config.toml
n_layer = 12
d_model = 192
n_head = 6
n_kv_head = 6
head_dim = 32
d_mlp = 768
vocab_size = 8192
activation = "gelu"
norm = "layernorm"
norm_place = "pre"
norm_eps = 1e-05
positions = "rope"
rope_base = 1660.0
rope_fraction = 0.25
qk_norm = false
attn_scale = 0.177
bias = "all"
tie_embeddings = false
parallel_block = true
init = "uniform"
init_std_qkv = 0.0341
init_std_o = 0.0341
init_std_up = 0.0341
init_std_down = 0.0
optimizer = "muon"
lr = 0.0105
lr_mult_o = 2.0
beta1 = 0.9
lr_head = 0.00612
grad_clip = 0.5
warmup_steps = 200
schedule = "wsd"
decay_fraction = 0.713
decay_shape = "linear"
final_lr_fraction = 0.0
batch_tokens = 16384
seq_len = 512
doc_mask = true
train_tokens = 122800000
steps = 7496
dataset = "wikipedia_en"
MLP neurons of a small language model. Each row is named by its layer, matrix (up: input weights) and neuron, and shows model dimensions 128-191. Each number is 128 + 32 x the weight over its row's rms, rounded and kept within 0 to 255.
Before each neuron's rows, "fires after" lists the tokens most often just before its 100 highest values on Wikipedia text that the model never trained on. A number after a token or word is its count.

fires after: "." 33, "2" 8, "4" 7, "de" 5, "bo" 5, "1" 5
L6.up231 [180 125 161  74 123 127 161 137 109 119 181 138 136 139 132  88  75 111 156 125 157 165 133 125 123  76 165  81 139 108 130  61 101 126  91 147 177 123 178 133  94 127  59  67 131 147 125 102 198 136 138 126 130 142 114 166  87 140  92  94 186 150 163 152]

fires after: " " 70
L9.up691 [115 117 161 160 128 112 181 108 108 109 149 109 128 100 197  62 189 143 163 158  63  99 130 104 133 176 133 124 111 166 129 135 120 158 142  94 197 134 166  82 129 145 128 154 103  39 150  96 133  77 153 129  93 106 114 150 154 137  95 119 169 167  49  67]

fires after: "." 38, "," 29, "\n" 11
L6.up680 [170  89 124 102  72 124 160 149 154 161 104 106  68  84 159 111 103 111 159 115  90 126  90 115 116 104 142 158 124 125 100 120 150 105 131 126 157 188 155 166 126 187  93 169 165 106  97 157 133 124 109 156 143 115  91  97  36 162  96 147 138 137 164  84]

fires after: "–" 33, "," 26, "-" 18
L5.up183 [146  78 119 118 120  79 114 138 119 127 117 105 156  81  88  93 199 140 133  86 139 180 161  90 162 148 154 124  58 101 170 111 108 109 125 122  95 126 109 144 156 102 126  91 108 154 159 140 133 151 109  97 142 149  71 162 135 149 108 121 148  90 125 141]

fires after: "2" 49, " " 41, "0" 4
L4.up514 [153 165 129 111  93 120  73 160 105 159 126 154  98 189 134 122 112  82 104 179  92  77 128 163 114 131  99  92  92 135 128 153 147 125  86 142 142 146 146 110 187 124 142 124 117 147 122 111 228 140 107 114 102 138  75 115 127 127 165 175 125 140  84 145]

fires after: "8" 15, "." 14, "0" 13, "5" 13, "3" 11, "4" 9
L9.up53 [125 130 142 105 111 130 182 118 163  84 119 112 105  84 168 141 120 171 138 125 173 137  83 142 199 112 152 132  95 117 171  70 107 124 110 108 145 106 141 150  92 160  74 129 120 112 120 147 129 136 111 123 147 193  65 151  67 123 154  80  75 108 145 141]

fires after: "." 31, "," 14, " |" 8, "′" 8, "5" 7
L9.up395 [ 90 156 125 154 166 137 117 115 157 117 136 121 130 160 160 181  68 156 138 146 166 141 139 204 192 147 124 183 182 133 149 100 167  71 129  92 122 147 122 122  88 137 113 163 151 146 139 145 127 116 124  66  97 179 156  86 114 122 176  95  46 120 129 212]

fires after: "1" 27, " " 19, "0" 13, "9" 8, " |" 8, "|" 7
L9.up438 [107 144 140 149 132 133 160  82 115 147 144 130  72 157 135 149  95 134 176 187 168 120 161 184  80 111 160 146 148 129 140 138 145 149 174 106  94  73 135  54 111 138  82 101  83  91 175  65  96 180 178 126 129 164 183 133 128  97 152 185 124 121 170 134]

fires after: " the" 36, "The" 12, "–" 9, "0" 6, " one" 4
L5.up464 [126 142 182 149 119 124 113 106 119 157 134 140 173  96 148 146 165 158 133  98  73 125  57 119 151 139 105  53 147 108 134 109 116  39 126 130 143 127  95 107 126 114 148 119 125  83 137 126 111 134 121  54 161 183  83 174 122  84 114 138 138  78 146 135]

fires after: " " 38, "–" 35, "-" 11
L6.up555 [131 121 104 125 146 120 116  84  81 181 144 161 127 119 154 173 150 127 124  99 132 108  82 119 114 126 138 138 142 171  96  69  91 108 103 124  81 146 121  64 185 135  78 202 113  80 150  84 122 104 190 152 133 151 134 133 165 104 198  99 188  71  81 151]

fires after: " " 66, " de" 7, " Clade" 4
L4.up702 [117  67 130  90  80 178  96  60 133 157 145 122 112 133 156 115 108 137 157 141 139 141 112 121 129 121 152  78 102 134 147 141 116 107 117  79  66 160 153  57 174 123 138 196 108 104 123 121 104 149 149 134 111 236 166 126 192 123 157 124 163 150 116 213]

fires after: " " 39, " a" 14, " re" 5, " con" 5, "-" 4, " an" 4
L9.up453 [ 87 125 122 132  87 105 152 146 139 123 157 111 130 130 169 143 100 128 126 157  78 141 124  68 120 119 146 218 109 100 105 101 185  87  97  94 171 153 138 130 154 169 151  99 119 124 156 109 162 133 128 126 140  67 122 128 135 116 164 169 202 103 132 103]

fires after: " " 55, "–" 18
L3.up726 [136 119 175 140 136 157 137 211 146 166 112 102 181 194 137  94 158 133 145 131 103 148 141 157 113 103 111 132 147 128  97 145 144 148 115 180 157  85 140  86 116 130 121 136 101 213 198  90 111 119 112 109 106 150 101 135 132 131  89 129 157 126 103 108]

fires after: "," 50, "6" 7, "3" 5, "8" 4
L5.up752 [ 73 143 150 102  91 123 135 167  92 145 115 140  73 134 132  58 113 129 152 123 128 212 138 145 114  85 114  87 133 164 119 148 123  79 162 110 131 149 165  73 165 109  85 116  88 124 115 189 102 130 146 167 113  71 102 157 131 147  92  77 146 109  67  84]

fires after: " " 36, " Re" 8, " re" 7, "R" 5, " Vi" 4
L5.up390 [ 79  89 142 182 158 129 138 191 143 111 114 139 142 140 144 162  59 152 121  76 179  93 159 146 146 142 139 161 151  77 125 161 146 176 127  84 129 104 134 140 160  81 139 130  70  87 126  98 171 104 142  91 148 101 133 159 156 172 135 176 114 115 150 156]

fires after: " " 35, "T" 6, "V" 5, " G" 5, "C" 5
L5.up64 [ 99  88 124 168 162 125 122 150 150 118 151 146 134 159 152  68 149  93 153  81  65 113 179 192 131  92  96 136 138 161 104 102  98  85  98 140 136 165  66 116 139 132 136 144 138 144 108 120 106 147 108 147 112  91  79  90 178 115 147 116 108 100 166 180]

fires after: " " 57, "==" 4, " c" 4, "\n" 4
L4.up3 [129 126 154 124 130 175 143 132 161 155  88 117  88 160 153 161  99 120 148 169 116 119  95 189  65 126 162 106 167 106 195 104 106 157 101 132 135 138  87  72 122 158 143 153 149 116 188 102 123 121 196 189 133 170 183 159 162 141 148 108 153 112  65 129]

fires after: " " 44, "-" 8, " \"" 5, "\n" 5
L9.up206 [ 40 134  96  98 101 136 158 100 152 189 133 116  87 161 134 118 186 110 136 147 146 168 104 102 117  69 144 129 104 169 151 112 107 108 107 111 159  81 117 107  76  98 141  92 143 100 192 100 128 109 126 109  69 133 160 103 122 124 129 162  83 129  81 118]

fires after: " in" 43, " In" 14, " " 14, "In" 5, " of" 4
L6.up539 [128 132 113 100 137 152 110  72 108 161 131 160 126 136 113 111  73 159  47 156 102 107 120 103  98 151 109 202 149 112 115  82 100  68 101 178 121 192 101  97 156 138 138  96 117 125 121 135 113 137 191 111  88 165 155 100 107  20  74 148  44 135 143 156]

fires after: " " 39, "s" 7, "-" 4, " time" 4, "me" 4, " \"" 4
L9.up134 [120 143 153  93 154 111 132 145  53  89 166  95 162 161 201 138 112 127 127  91 112 155 143 121 139  94 174  91 178 148 112 134  77 177 144  99 143 124  97  77  63 181 133 138 146 149 127 129  85 150 110 110 100  78 199 134 153  96 145  91 146 137 139  82]

fires after: "0" 47, " Bang" 7, "9" 7, " Released" 4, " f" 4
L4.up676 [124 113 102 113  98 116 162 128 106  65 171 164 125 135 145 166 152 126 144 166  95 133 131 142 214 120  94  87 124 123 134 155 135 122  80 161  77  95 133 167 141 174 140 195 158 120 139 128 120  91 154 153 165 182  86 170 103 153 135  52 173  65 122 166]

fires after: "." 27, "|" 21, " US" 7, " " 6, "1" 5, "8" 4
L9.up611 [ 90 163 111  84 144  77 139 109 113  90 154 170 190 143 198 136  74 172 161  68 170 146 120 157  42 118 117 180 131 124 154  83  72 127 170 159 152  89  99 112 177 144 135 113 136 183 137  59 145 139 166 147 148 155 149 115 162 100 160 115 162 147  90 135]

fires after: " " 59, " the" 7
L6.up100 [156 124 154 137 162 161 125 155 143 120 176 140  93 122 114 118 141 122  95 123 186 101 176 137 120 143 116 136 153 163  87 112 160 129  66  99 114 108 120 109 138 148  85 109  86  80  82 146 126 164 164 117 121 149 115 146 105 141  90 175  88 118 134 113]

fires after: " " 44, "---|---|---|---|" 11, "2" 11, "|" 9, "|---|" 7
L4.up198 [ 64 107 115 135  92 132 135  69  78 152 129 166 101 169 120 142 124 149 184  92 114 143 142 109  86  79 151  82 139 168  96 160 142 125 130 101 140 172 163  98 205 133 116 121  96  99 152 123 126 134 165 134 104 137  84  53  98 138 154 113 116 150  91 120]

fires after: "\n" 37, "|" 12, "---|---|---|---|" 11, "|---|" 10, "|---|---|" 8
L3.up527 [135 142 168 112  75 100 136 142  83 152 109 125  96 124 103 183  98 141 156 134 101 127  78 148  91  79  88 160 140 175 156 134 160  92  96 153  93 170 171 149 191 128 106 163  78 141  94 113 143 108  97 176 107 132 111 119 129 155 132 116 125 219 119 176]

fires after: "." 41, "," 22, " " 6, "1" 4
L3.up350 [121  95 155 130  96 110 133 146 135 143 133 159 189 134 115 147 158 114 174 101 112  83  88 114 127 137  57 147  85 125 143 113 123 118 111 173 161 145  86 134 169 166 118 132  79 133 160 205 136 108 101 110 115 108  81 110 140 114 149 154 133 136 122  72]

fires after: " " 40, "0" 6, "1" 6, "4" 6, " F" 4, "5" 4
L9.up434 [140 124 112 150 163 165 170 157  83 101  87  79 173 165 112 111 167 165 202  83  82  98 104  99 107 150 179 137 155 148 151 146 177 189  99 121 155 141 107 118 122 126 161 187  72 104  76  65 126 146 176  97 131 100  90 148 158  82  98 144 135 136 174 170]

fires after: "\n" 36, "|" 12, "---|---|---|---|" 11, "|---|" 10, "|---|---|" 8, " |" 5
L3.up42 [ 53 105 124 161 128 183 188  91 103 131 120 112 105 133  53 163 135 127 145 108 151 121 135 107 108 113 108  98 210 100 153  73 147  65 153 132 118 182 170 150 125 111 129  98 132 172 116 142 108 163  92 220 117 184 138 102 148  89 140 153 147 188 119 146]

fires after: "9" 59, "0" 15, "8" 7
L6.up633 [ 92 118 108  92 122 105 132 111 151 184 135  87 163 174  60 142  87 103 124 181 167 153 166 166  95  91 116 131 121  58 129 126 138  96  81 118 162 132  89 134 133 172 134 182  92 150 134 126  90 107  89 130  43 155  95 205 158 154 159  66 122 191 125 120]

fires after: "," 26, " in" 15, " In" 13, " " 8, " for" 7, " so" 6
L4.up681 [130 111 157 166  95 135 163  52  92 162  67  75 102 109 110  82  72 105  77 128  99 157 126 134 111  61 136  97 141 190 139 120 107  80  88 153 121 111 121 109 124 170  83 136 116 107 144 198 111 121 138 140 107 158 132 137 138  77 133 158  50 130 136 155]

fires after: " " 64, "-" 5, " \"" 4, " de" 4
L6.up235 [125  47 164 147 129 137  92 116 165 161 176 107 149 130 138  55 105 152  73  70 166 148  78 120 160 147 170 137 111 161 169 110 160 130 132 106 128 119  99 155 150  45 100  59  71 149 138  70 140 127 133 108  88 104 145 113 144 121 179 103 142 127 144  85]

fires after: "2" 14, "1" 13, "3" 12, "D" 8, "4" 8, "7" 5
L6.up620 [133 138 145 135 162 148 125 192 126 151 148 142 138 107  94 106 157 108  94 153 118 116 138 102 107 148 163 113  71 153 163 137  83 140 143  27 158 107 118 186 162 109  97 181  87 147 176  77  77 110 114 104 133 136  95 156 146 146 104 130 122 115 120 170]

fires after: " p" 23, "P" 11, "M" 8, "C" 6, " P" 6
L4.up33 [122  97  92  73 104 143 144 169 113  69 160  94 101  72 127 120 124  82 167 149  71 122 127 178 177 104 100 217 151 119 201 128 125 145 115 126 124 192 143 143 129 168 139 122  69 145 163  95  85  84 126 147 111  88  94  94 105 172 117 125 148 117  70 214]

fires after: " " 34, " de" 16, " re" 8, " \"" 6
L5.up589 [122 113 140 123 165 140  76 124 139 120 145 144 161 173  96 107  95 110 121 155 178  78 108 146  91 156 138  99 125  91 223  92  77 196 145  98 147 182 105 170 136 100 185 160 122 120 117 134 154 125 178 133 132 130 128 117 134  47 185 144 146 170 197 120]

fires after: "–" 27, ":" 24, " N" 6, " De" 5
L4.up257 [164 143 137 158 168 179 128 159 196 101  99 139 153 134 124 103 173 186 156 152  52  78 142  89 153 164  95 141 116 140 171  10 112 100 164 161 114 111 110 145 155  79 113 118 148 106 114 131 178 146  98 108 140 164 144 152 102  80 118 129 166 163 145 129]

fires after: " the" 26, "1" 16, "9" 9, " " 7, "-" 5
L9.up226 [ 71 151 115 125 102 174 167 191 118 118 162  34 148 153 149 151  57 108  79 137  93 111 110  88 126 159 204 122 127 124 113 102 123  97 140 128 117 122 162  93 172 137 121 212 135 131 103 158 173 103 149 141 146 164 107 137  65 100 147 118 122 137 123 165]

fires after: "\n" 40, ":" 17, "|" 7, "|---|" 6
L3.up477 [ 91 182  84 122  65 145 147 135 168 123 153  41  85 132 147 136 113 138 127 105 143 133 134 127  94 102 123  71 162 147  53  76 123  97 144  63  95 162 148 125 178 120 139  92 152  74 163 118 101 132 115 127 154 167  94 124 107 138 119 175 149 159 225  86]

fires after: "0" 99
L6.up101 [ 97 163 149  62 131 107  86 154 154 139 120 138  95 145 158 109  76 144 109 133 154 141  71 125 144 168 158 102 121 140 113 124 142 111 124 165 131 111  98 129 160 102 177 193 156 100 172 167  99  97 110 166  94 122 215 162 106  98 108 133 113 116 150 150]

fires after: "9" 51, " " 25, "8" 7, "°" 4, "1" 4
L4.up558 [127  86 104 155 121 126 125 111 156 188 155 130 144 127 153  89 154 142 160 122 123 122 143  90 146 135 211 120 131  78 154 140 140 139 122 118 123 122 132  59 124 137 174 154 162 136 128 120  95  80 146  81 104 182 125 142  93 160 129  62 121 117 139  85]

fires after: " " 34, " to" 8, " \"" 8, " be" 4, " la" 4, " B" 4
L4.up249 [105  84 116  93  95 135  99 211 119 129  80 114 126 127  74 129 143 128 108 135 173 185 153 193 117  93 106 113 124 118 145 149 153 134  95 110 124  47  82 182 104 110  98 151 172 129 165  61 149 127  97 140 135 150 116 137 224  86 199 162 109 138 156 117]

fires after: "\n" 48, " (" 27, " \"" 9, "===" 4
L4.up652 [112 107 176 151  98 146 156  96 136 166  64 121 100 110  86 138  65 112 103 135 157 179 128  63 167  90  98 144 186  87 155  69 123 122  91 102 134 151  91 122 101  89  81 166  80 161 156 174 157 154 120 151 111 172 110 130 157  98 119 125 132 104 128  89]

fires after: " (" 18, "s" 15, "9" 13, " \"" 7, ")," 5, "," 4
L5.up11 [ 71 110  92  97 130 122 147  59 122 172 139 146 205 140 119 136  96 195  46 111 139  90 171 141 133 107 160 225 123 117 133 120  92 128  94 136 132 151  70 131 148 112 126 127  92 172  99 108 160 153 133 213 159 159 116 170 120 161 163  99  49 115 155  86]

fires after: " " 54
L4.up617 [ 97  74 112 152  68 126 144  70 136 219 128 108 134 194 127 126 140 196 168 147  94 173 124 137 144 159 181 138 143 156 155 155 118 162  92 144 190 115 147 145 118  63 212 165 130 165 113 187 131 144 131 101  85 132 167 146 140  88  87 164 118  92  80  94]

fires after: "s" 33, "9" 11, " S" 10, " Ste" 4, "qu" 4
L5.up470 [142 127  80  79 147  96 109  97  86 193 174 119 103 129 148 102 174 153 114 155 160 139  37 124 106 113  91 128 122 119 111 151 151 159 128 104  98 162  75 131 136 137 130  93 125 106  87  87 124 109 174 104  95 100  89 198 124 143 130 104 147 100 110 152]

fires after: " " 48, "1" 9, "2" 6, " f" 5
L4.up563 [ 68 140 138 110  68 140  81 132 124 146 138 130 164 202 134 147 123  72 186 192 133 138 145 117  68 153 116 146  80 164 139 112  93 176  72 135 151 152  97 143 202 147  94  79 111 135 121 138 112 110 100 115  91  73 137 119 142  90 145 121 163 104 167 126]

fires after: " " 60, "W" 7
L4.up296 [ 99  64 137 186 108 100 198 104 172 139 121 130  98 116 188 117 128 103 129 179 122 110 153 112 136 156 115 130 107 160 165 158 133 112 129 128 112 119 175 132 146 107 101 206 120 136 138 163 135 132 118 184 102 100 123 164 116  82 132 143 165  67  69 125]

fires after: " " 44, "s" 18, "–" 14, "-" 7
L6.up49 [ 98 102 102 151  95 116 146 119 149 104 103 111 118 165 153 160 183 170 179 113 109 113 127 114 165  98 153 160  87 155 171 111 157  87 130 152 156 158 164 127 172 124  66 140 120 111  39  90 119 168 164  54  69 115 102 136 160 117 125 127  87 135 104 129]

fires after: "." 50, "2" 8, "," 8, "4" 5, "8" 4
L6.up621 [ 99 147  89 102 173 136 159 173 159  64 134 114 108 140 133 115  65 153  82  96 132 155 148 156  76  77 170 111 137 156  91 107 101  99 192 112 195 155 139 124 111 104  55 107  85 114 136 181 115  88 119  85 173 115 112 174 119 149 190 133 190  80 136 120]

fires after: " the" 21, "|" 14, " The" 11, "\n" 10, "|---|---|" 8, "---|---|---|---|" 6
L9.up320 [ 97 105 109  79 141 154 205 146 137 152 147  88 158 118  96 138 121  83 148 117  73 136 122  59 223 141  97 146 173  93 130 117  94 121 123 114 124 143  92 165 122 121 105  85 151 139  86 148 102 130 147  80 113  77 127 102 163 124 124 101 155 149 126 154]

fires after: "0" 24, "″" 11, "°" 9, "-" 5, "Z" 4, " K" 4
L6.up278 [140  92 128  89 110 187 100 106 128 126 141 131  69  62 172  97 143 160 140 125 152 153 147 120 179  82 138 105  99 161  88 141 133 123  91 153 164 100 154 156 119 167  95 108 136 142 140 137 132 109 104  45 138 122 133 145 184 169 112 119 127 119 137 144]

fires after: "0" 24, "9" 21, " E" 10, " Ro" 8, " S" 7, " Co" 4
L5.up182 [107 116  88  64 183 121 135 187 189 152 127  91 151 172 129 127 111 116 128 171 122 135  48 154 143 136  67 168 141  82  65 131 142  68 102 142 105  99 110 129 131 141 147 165 128  65  83 124 123 146 156 118 128  37 126 132 110  97 155 171 149 132 138  72]

fires after: " " 84, " re" 5, " Re" 4
L4.up141 [123 149 173 115 130 131 118 168 151 196  91  75 107 164 122 110 143  36 149 144  79  99 133 135  81 146 163 128 151 115 120 126  83 155  45 143 127 101 141 110  93 101 106 130 119 164 120 168 190 115 110 139  91 153 169 149 124 141 101 137 141 139  73 106]

fires after: ":" 39, "0" 16, "°" 13, "9" 11
L3.up641 [ 82  76 129  39 146 127 151 159 121  94 137  54 126 138 144 133 149  99 143 146 130 165 115  95 164 112 140 108 128 113 152  84 134 147  83 188 126  87  81 206 145 121 183 129 117 125  97 129 104  85 107 142 148 158 126 140 157 140 101 128 116 164 111 102]

fires after: " the" 28, " The" 14, " that" 5, " for" 4, "0" 4
L6.up261 [145 112 122  79 133 131 167 131 197  96 149 103 157 148 141 143  99 109 155 182 128  97 100 133 159  83 123 124 122  82  63 185 156 123 125 118 127 150 113 163 128 112 106 158 138 164 173 142 126 129 125  76 134 176 104 168 161 106 154 137 144 124 139 126]

fires after: "0" 41, "9" 13, "C" 9
L5.up156 [128 115  93 101 131  94 150 172 116 111 134 129 172 155 151  98 165 131 142 176 135 125 126 156 147 111  99  60 151 122 124 107 151 103  99 128 130  86 109 104 158 167 164 171 122 133 151  89 108 145 144 137 170 139 127  84  96  97 123  71 154 182  87 164]

fires after: " " 87, " (" 8, "\n" 4
L4.up204 [ 66  81 170  89 151 130 144 118  99 155 143  91  87 144 109 112 121 147  94 133 106 157  89 130  87 137 140 111 118 127 111  96 188 111 138 123 111 186  82 101 161 124 163 148 169 168 142 112 174  77 108 149 174 173 101 102 106 100  96 184 116 160 144  88]

fires after: " " 55, " \"" 8, " re" 5
L5.up490 [129  58 107 158 148  84 115 169  87 157 151 105 112 153 143  91  75 112 128 131 115  98 147 154  81 225 149 106 157 146 143 127 101 137  83 139 104 174 144 136 104 126 101 135 150 143 134 111 148 151 114 111  97 147 126  85 110  92 144 107 145 161 112 146]

fires after: " " 93
L4.up177 [ 68 107 184 125 151  92  89 137 172 147 135 132 116 131 153  95 111 155 119 144 106 136 141 113 136 116 111 137 155 141 154 132 104 169 120 175 100  90 167  92 175  77  93 160  89 100 164 225 147 135  80 120 121 125 128 166  76 108 134 114 168 125 130 123]

fires after: "B" 9, "D" 9, "M" 9, "R" 9, "C" 8, " p" 7
L4.up419 [163 111 161 106 162  47 127 146 136  85 128  76 147  98 143 113 134 117 125 161 114 124 125 140 126 157 132 185 129 145 176 103 158 110 123  96 178  81 115 116 154 219 103 115 101  98  89 182  59 136 116 128 131 123 190 198  73 138 107 102 115 133 122 159]

fires after: " the" 44, " The" 17, "The" 10, "\n" 5
L5.up346 [130 121 127 144 129 172 157 137 146 163 167 107 167 124  57 128  80  30  99 179  24  84 120 139 160 104 147 140 131 149 110 138 149 154 121  75 121 156 161 148  59 145 112  81 129 154 195 108 161 106 108  96  89 120 103 130 167 134 100  82 181 126 162 115]

fires after: " the" 35, " The" 23, "The" 6, "D" 6, "art" 4
L4.up25 [ 99 154 151 181 148  91 162 152 127 138 159 118 139  84 114 148 137 158 107 146  31  91 155 104 145 105 178 164  99  92 118 159 203 119 125 104 162 136  98 158 127 108 139 165 120 140 159  76 142  94 146 112 104 151 105 125 151 117 120 107 143 102 109 156]

fires after: " " 82
L6.up529 [ 76  70 158 158 124 100 162  97  78 134 149  63 112 112 154 188 131 118 120 132 100 178 136 110 113 177 168 118 168 109 146 153 126 108 113 150 151 105 162  59 147 155 175 154 202 127 156 156 171 149 142 153 153 163 132 117 146  76 128  67  85 124 107  74]

fires after: "." 45, "0" 10, " c" 6
L4.up432 [126 174 153  93  90 117 142 121  83 159  98 187 102 175  87 112 152 119  83 137 113 128 156 101 121 119 136  62 107 115 132 187 147 144 142 176 163 178 101  84 150 124 126 135 138 113 152 204  54 119 155 121 103 127 164 105 119 103 139 144 121 166 122 141]

fires after: " " 65, " \"" 6, "-" 5
L9.up736 [107 132 144 130 161 136 162 148 102 130 153 147 119 153 174 161 152  91 178 144 114 162  78 128 174  86 173 132 103 151 136 161 167 123  99 113 167 209 106 120  98 118 174 103  93 147  82 141 103 159 167 107 131  25 124 103 156 104 155 126 103 140 181  73]

fires after: "8" 22, "0" 19, "9" 18, "7" 11, "6" 10, "5" 7
L6.up760 [178 125  43 116 133 152  86 121 102 162  87 137 113 128 126 103 126 110 147 156  95 101  57 154 171 111 144 121 115  95 143 105 124  91  92 118 139  99 134  58 155 176  80 142 152 115 169 120 150 142 114 140 133 111 176  75 118 133 134 141 140 127 117 151]

fires after: " " 47, ";" 12, "," 5, " Thr" 4, "Th" 4
L4.up228 [193 113  66 138 173  98 100  67 106 125 101 136 100 119  97  99  89 133 170 129  57 106 103 142 123 122 117  86 104 168 123 136 108 146 145  79 194 156 150 100 126 144 143  83 139 135 118 104 177 140 138 136 133 202  83  94 127 165 118 182 124 102 162 121]

fires after: " \"" 27, "-" 10, " (" 9, "Th" 5, "h" 4, "," 4
L6.up575 [176  82 133 122 143 119 161  74 104 173  60 168  58 140 142 197  94 127  59 163 105 109 106 120 107 151  97 125 105 161 129  77 189  57 133 157 160 112 156 155 101 130 123 153 105  49 126 110 161 134  97 153 110 167 125 111 123 159  81 167 142 115 164 103]

fires after: "," 58, ":" 16, "1" 6, "." 5, "0" 4
L3.up100 [170 163  69 111 163 125 202 127 120 102  92 123 141  35 138  58 130 137 126 202  83 146 102  82 131 121  96 139 167 101  97  55 115  74 129  74 154 141 107 145  70 111 111 106 136 139 119 114 170 130 123 107 110 161 118 133 136  92 106 157 119  95 119 159]

fires after: "0" 15, "5" 13, "." 12, "8" 7, "3" 6, "2" 6
L9.up645 [148 169 105 146 118 168 159 136 157 120 115 150  82 145 177  94 126 125 151 166  79 146 108 155 110 102 197 161 105 161 119 120 107 149 131  87  90 171 160 127 173 168 130 172 123 128 183  73 107 153  96 161  73 161  86 108 111 150 154 101 103 139 153 184]

fires after: " " 69
L4.up531 [ 85  93 115 167 112 102 143 177 101 164  89 122 159 155 151 105  61 105 172 160 172 122 165 169 144 172 145 109 110 152 105 134 105 126 112  97 182  81 127 106  93 106  81 139  82  89  57 112 144 154  97 137 102 117  80 131 120 163 129 188 140 123 168 119]

fires after: "0" 72, "5" 5, "A" 4, "B" 4
L5.up344 [146 172 155  77 101  66 161 137 149  97 111 170 119 138 104 126 134 113 128 193  72 104 129 163 124  90  91 121  50 100 176 101 156 139 151 171 169 124  88  81  88 143 165 177  98 110 128 140 113 114 150 133 118 161 139 110 130 150 134 121 124 187 133 116]

fires after: " " 47, " de" 8, "8" 7, " f" 4, " F" 4
L4.up458 [132 149 151 150  93 139 131  99  90 160 123 195 146 170 127 101 118  99 120 116 123 122  95 101  54 130 220 143 152 104 177 150 100 150 127 112  88 159  76 106 141  81 173 191 131  82 116 103 105 156 102 127 111 161 119 142  95 132 179 107 176 114 195 150]

fires after: " " 82, "1" 8
L4.up470 [131 169 100 130 116  50 110  79  64 134  88 117 103 167 100 146  88 136 131 174 111 129 125 105 104 112 140  94 166 131 181 162  84  65 151  88  91 168 147 135 151 133  67 185 205  99  60 137 106 156 106 145 133  71  96  71  86 160 137  86 135 118 103 145]

fires after: "–" 41, "″" 11, "|" 8, " " 6, "0" 4
L4.up149 [187 169 148 131 105 136 117 169 200 116 129 130 108 122 153  82 124 141 132 167 155 145 189 122 140 129 117 123 109 119 140  99 114  52 159 172 163  45 106  78 135 140 167 175 138 163 167 143 158 131 144  97 184 156 157 140 102  90  87  92  92 105 102 164]

fires after: "," 100
L3.up747 [127 105 176 128 106  96 120 116 125  97 127  95  81  81 119  79  96 154 105 161  84 162  93 112 153 169 101  79 149 113  88  98 133  98 172 124 144 119 141 141 146 146 119  67 179 138 134 147 170 141  87  79 164 103  95  98 128 120  68 138 182  88 126 139]

fires after: " to" 12, " in" 12, " comp" 8, " a" 7, " In" 6, " for" 5
L6.up512 [127 114 111 149 146 151  44 115  95  92 109 105 158 131 147 120  88 170  88 163 127  95 161 152 149 101  71 182 158  94 138  90 157  63 106 183 116 154 107  99 148 120 174 104 119 126 127 152 144  51 157 108 139 135 178  79 100  97 188 185 151 105 135 185]

fires after: " (" 34, "-" 17, " \"" 12, " the" 5, " un" 4
L4.up588 [134 111 113 174  69 161 136 154 116 154 139 117 127 138 187 110  79 119 144 134 128 110 108 150 120 152 125  80 102 155  98 109 181 125  73 120 106 112  38  78 129  55 100 113 126  84 116 111 123 142 120 162  68 156  89 150 155  95  97 165  99 133 131 121]

fires after: " " 37, " (" 10, " in" 5, " Inter" 4, " In" 4
L4.up662 [141 134 122 143 141 177 132 136 145 198 108 119 115 186 160 137 104  99 100 149 171  55 176 172  87 139 132 127 171 136 125  81 113 127 109 117 136 148 103  90 129 101 179  99  81 123 105 177 167 148 138 149 109 132 136 136 120 104 102 101 124 113 170 187]

fires after: "," 45, " co" 7, " " 7, " under" 5, " to" 5
L4.up762 [154 118 141 138 153 131  86 145 159 146  80 128  82 167  69  66  94 100 112 159 122 146  89 101 145 135 118 131 124 113 197 148 191 150  75 150 153 137 101 100 136  80 167 105 129  95 129 169 202  89 118 138 105 126 166 133 120 135 147 134 179 103 102 115]

fires after: "C" 17, "D" 15, "M" 9, " N" 9, " B" 8, "B" 7
L4.up620 [180  73  81 145 150  91  99 164  86 109 128 112 143 105 130 166 145 142 147 126 155  92 117 173 104 107 106 166  73 107 161 142 134 114 181 129 154 155 134 154 123 127 139 203 108 141 118  99  67 132 231 164  89 123 122 156  84 145 124  75 152 179  63 186]